{
  "norm": "rmsnorm",
  "init": "orth",
  "init_std_up": 0.0214,
  "max_grad_norm": 1.0
}
MLP neurons of a small language model. Each row is named by its layer, matrix (down: output weights) and neuron, and shows model dimensions 400-527. Each number is 500 + 25 x the weight over its row's rms, rounded and kept within 0 to 999. Numbers have three digits each. A neuron's up and down rows have the sign that makes its largest values positive.
Before each neuron's rows, "raises" lists the tokens whose logits its output raises most directly, leaving later layers aside.

raises: " known", " recognized", " noted", " regarded", " well"
L8.down1388:495478467437465500510455527445500490486508540463490509499539497487500476509509555495523525515515492485526519505496510466464483522535468437522478512480470493497504470539511522541461527492446484517525546506526522501510519497535491471475462490544494519504501518438491516498534504529528481493518478524502482519528479504500513460497506509502505511487502462479496526484532520517465494487481

raises: "to", "on", "loan", "land", "chi"
L8.down147:556480514493503507497256522525505460439504488508461500496500524502481499503464531485467491505526520511512490508480506494514490504520495521480532457493477500511491449483493519507501519478498503499487496486502500511528547523523524511493564481521496528517502532494485506500500530530515482501484517508558504482493517542495508502485533494484534524494520455491509509522471546481504481480451

raises: " away", " thick", " wide", " short", " deep"
L8.down13:513566488535519516436525505529489472481509500567465498520492527521490468507461519540564516485509501546483520495479515485505491544469467491532487531514538407498511505487502488466512478535520549470465502532494456525492492522523524509480491483532507488427461473512501495518503449494496512460561492480499491511502502481459507519502497495495487552490470438487514512503462485554463481483504

raises: " whereas", " while", " compared", " and", " follows"
L8.down1101:509519524453492490489490513520511475469535499516478489497502533515510495506514478526468512527457514487505535521485491493483507452507516547535473461511485508532500512521481490471481505489495508461442505519471485503515493493498522540526526479484522487499532549507521499512466524490506464530517519492559476505557531539509449471489471490459500508495479487478504493486529555502484489529491

raises: "ily", "les", "leg", " away", "ard"
L8.down1630:498514498480480494516490518506495498510474509468497490531528473489487536497497535465514498529466492523491510494528524514497519504464540490513515474519486504485513521521505513421512522548510529498517465502546497517528491492534514491526510454473480513500504509488477479510529510510480497515505457487492488451538488483518478558509472484524483473465467454506535496482573513573532495504484

raises: " sound", " bands", " vocalist", "core", " bassist"
L8.down1569:458496462524495538462499547516525525451477457485507501471515466485523504513443478504480525523491501481509523487503504491475557478475569496506519589504477502477464541491508529497493498476416480505504491528513522500453495461526548553490481513470516499479504480472515466486491493523485474495485479514440488530508491495532520469483484487475542519469470528488464518495468468537475480512500

raises: "ure", "fully", "ration", "les", "ile"
L8.down360:471528525534465492507567434487521527508512521496501521494477502535486470510472527517542483493526526542524502538445499480522492525455553487454515525505500538543488514575538552499511510513512483492507502516508504494530524497517573508515478469515492486499515522537528534531486516503485462509530495474490512507550484511463519474481482537506496487513475516501482493505495470501513458414522

raises: " from", " between", " over", " January", " From"
L8.down1525:483486508537456458528476551478505486502486526478500492532492536502500528507445471458504511509475480518469499468509500472455516470481524539531458493480547463472492531518517502513478491488505489448485490466513528511505478507531503486496493518500527513470502502491495496528521477500529446465525459477470479494479480476474515489485510512496493467517485496539474447535455527512547474534536

raises: " forming", " changing", " becoming", " giving", " creating"
L8.down982:508514538503488511538443506510510481493506461486504501482504505504491481512430515469516516528461503523509477517511524505505515456538544495522515473567479482489493487546497487451483452502497499497509484496491506457506494458474497511488499502488505496486497501460520506501509487530467477511486484468462492489469498464511539497479540485495470530536444514434478516525507489507539509514500

raises: " week", " each", " hours", " night", " days"
L8.down2255:510502530523516491466550479493487519498500480500500534499503496512538507491461465512528485485501491502492510521474505508527492527476434491542494435494496487500483525543507451544496515523502461518526529457462516508525522553499499507534511510498506469478501503513496501487502452480483449491513467470493473506494504499486524484479502464486483470459466458504467533494490508507533508453510

raises: "500", "300", "336", "296", "262"
L8.down792:487521481462529497508508504519514537510470544529498484516497504539550468493463509482501532515437508520471434521499528493542505487479541494520511491558519490480536540496501470458521501502478537465482469524556498504495500468534494496516480428518496486496478504524489527538498544441504470507515466475489503506498515501515525488485482492533528553532536543492449472531485525483546516517498

raises: " posts", " post", " position", " positions", " capacity"
L8.down506:525531495481479511484518522552471551508489504502467529492531510482448545513486500495515506515482512535492504510520491489520501493523502478476473503517492518491504482512469454481453517531478543488478484475472543465462493514489473511540549456474513499518475479492490500485515438544505516479485523540535497507482564478478495492511481528550528481502491502486510496481533510545527499479476

raises: " up", " by", " off", "-up", " free"
L8.down539:503478515533523482477543533527514512453490494475505526533444518495480503505493508476514507509472523504479512467455485503526474502507490456530533485490531486533468514482525504502530495458524484479534506525535481451487500487522493510496518537501529497474491522530493469517476486537487528473509542524496512519509502510484487506539497517490496471514413510524563503464534507520473497512492

raises: " view", " viewed", " positions", " position", " toward"
L8.down1220:511559479485478497457452509456502513445515489491485498489525504495484514468486493487481485504485553508449458485492502495516521491494492502506485494560496509448474527499551506453461530478461511513503465524494439530514437523452439515501491482492500483503530475519491536486489507502493502523509487509496516519489504498561500502519476494479503537530496470472514517538499503481525523473519

raises: "ensive", "ict", "ag", "unct", "ane"
L8.down1719:486499502478484491452539509502482488482492518476507472504497484506461522506515494522526517529501510510494531490496463504516485497525473515481480472470465487519484502510483498486493523495513500498500519503512514485497550517465446497489489503450492500472500549539513504498507538466501520524523538526504518463477520491511430527512458495513469482509510541495496475517483544499530468520476

raises: " who", "ial", "’s", "ess", "ía"
L2.down310:535506547523438511507497504521516462462512511505538504512494454485491510517510517551512448503517472523533487516487462484509514483533535506506509479528517488516525506512522493508465523491471484523477510505518462494460533467478526509479496484503506519525488520503519508495460482501437502525524536494500545499516500497526508515512509536504503496508448465512539489516486528496505536503529

raises: "en", "on", "ed", "i", "ki"
L8.down704:498501456530518506477484479498504502525550507512461484467482509504505503484528525471565461511468510501513499525527499486511492519473469480503533523455508469480492502478474493492557492501494487550475509501466527505524505487475502501515469499446450499501497489489499488495512533532493536484504493529516543520469523451476491533480471538507476480509474517493449511528458513479495519495486

raises: " not", " publishing", " using", " promoting", " whether"
L8.down1825:490479496498480484487458489519547520536482496535510492531497528509481481486463457538528496541516518480491531472514487495490509440507520540478482498504515463489487513488473466516521500507426477492456508498467441489461537463549475471507549460478498494502501488482541501516495528523527469520488489532508496517494531514483504490506498503524514482482530491458488500495480500492475530503512

raises: "esting", "irov", "oco", "ester", "est"
L8.down1163:453511493507506486496558520498511484505436530527484501518486476492514514448531463515478533471478479501495501499519485503478500508508553464503559546526537475484477467474496525497479515516543506501502495509526491520526540499491492493506451558500462513485491492518510533478519460491529522489494500491468531494534501489468498500512496492502507509506489475500501474487514429534464491500481

raises: " pm", ".m", "ater", " p", " PM"
L8.down1229:472540476458546476504568502462506531492489499512513492533515543473527546476520474519524488516512489550495509502486468503523498458520523473468517485528526476489427503505494446472487439547469473535494458552485500504488459486504440494515547489492527479473523498482507466581529512517472494481483506481480488491495507443515456465467528493537560502514479539498547528447505490510480490519499

raises: "ky", "est", "ily", "if", "ings"
L8.down1013:522508499539475494483507494474450558457493488479501501493472502465474486490507475505503484530444494492499503527520499538493456490541504495519493458475479537519518504471493519459516511466499494480494489529490527536498482517515508532542515468485502430475478489522540470488472504510465497493515540495457547507521459471464519479502537498489514503509522514514514478500525491505477514508459

raises: "|", "ih", "|---|---|\n", "ash", " days"
L2.down193:515485513484534462534435488550498473461552486514488544509497479502480478488524479518517521496531463531498538499465468457502491476450484489514461483518511481534503455484489512505512481552518501501503515498509510500506488482562533472490536454498455492492497521533504522524495502540496474451487538492499514495460576491506518524502465503501532549536479486543533512506500495463499475495466

raises: "ings", "ily", "back", "ile", "ing"
L8.down1883:491501535495546476523514517459476512446491544494495468454502500548552512465471540467521503532480557519512494509484507544468496510498488508519483489486544528508498511499516465505500472505473463500524502518519546485534478475511534515540535499490507492482538485518500513540494487514526510576489539553522493506483486472524513492496521533489528501469519511540548473528509486535492525492533

raises: "ality", "ates", "ated", "io", "ios"
L8.down940:553558521489498515491523531510474506498507486471478544475544499489494573482514494483464550515489511511481481519505517530533487483503572521541495499523490511480470498516484468512499533479499525484505485480535573479480483467517509458509499511492508519511530475488483496524513492460540464517484507488460520479507478478490472507498526522498510508520548519530467489507486504484504501486502

raises: "ical", "ity", "ica", " evolution", "ic"
L8.down326:438533475537495525521493483485532529499479484524557531459449484545547469490467535530481519455497497497512492524525483504569467485481493469524517504489483525503530555431433498437530454530529522532519494548533496535487437498515483514514523493459547494516508546493489518475501499500512501505502556462543554499480495482499539492510470506491460479476477487468502507501483526489528475509488

raises: " (", "(", " ('", " domain", " P"
L8.down1521:481479495494495504532569499494500497469519526465515481516477466467467508479494520483471493502537546459491506490467495469544506498480477495468477498524535488478493455452450483531482507497487499505504489480497483539472484484521492529524543470502499466480535522485524485525506506507482474483496514532510471485509520497477477491492551503484513490509526485473488491506500506518518529511458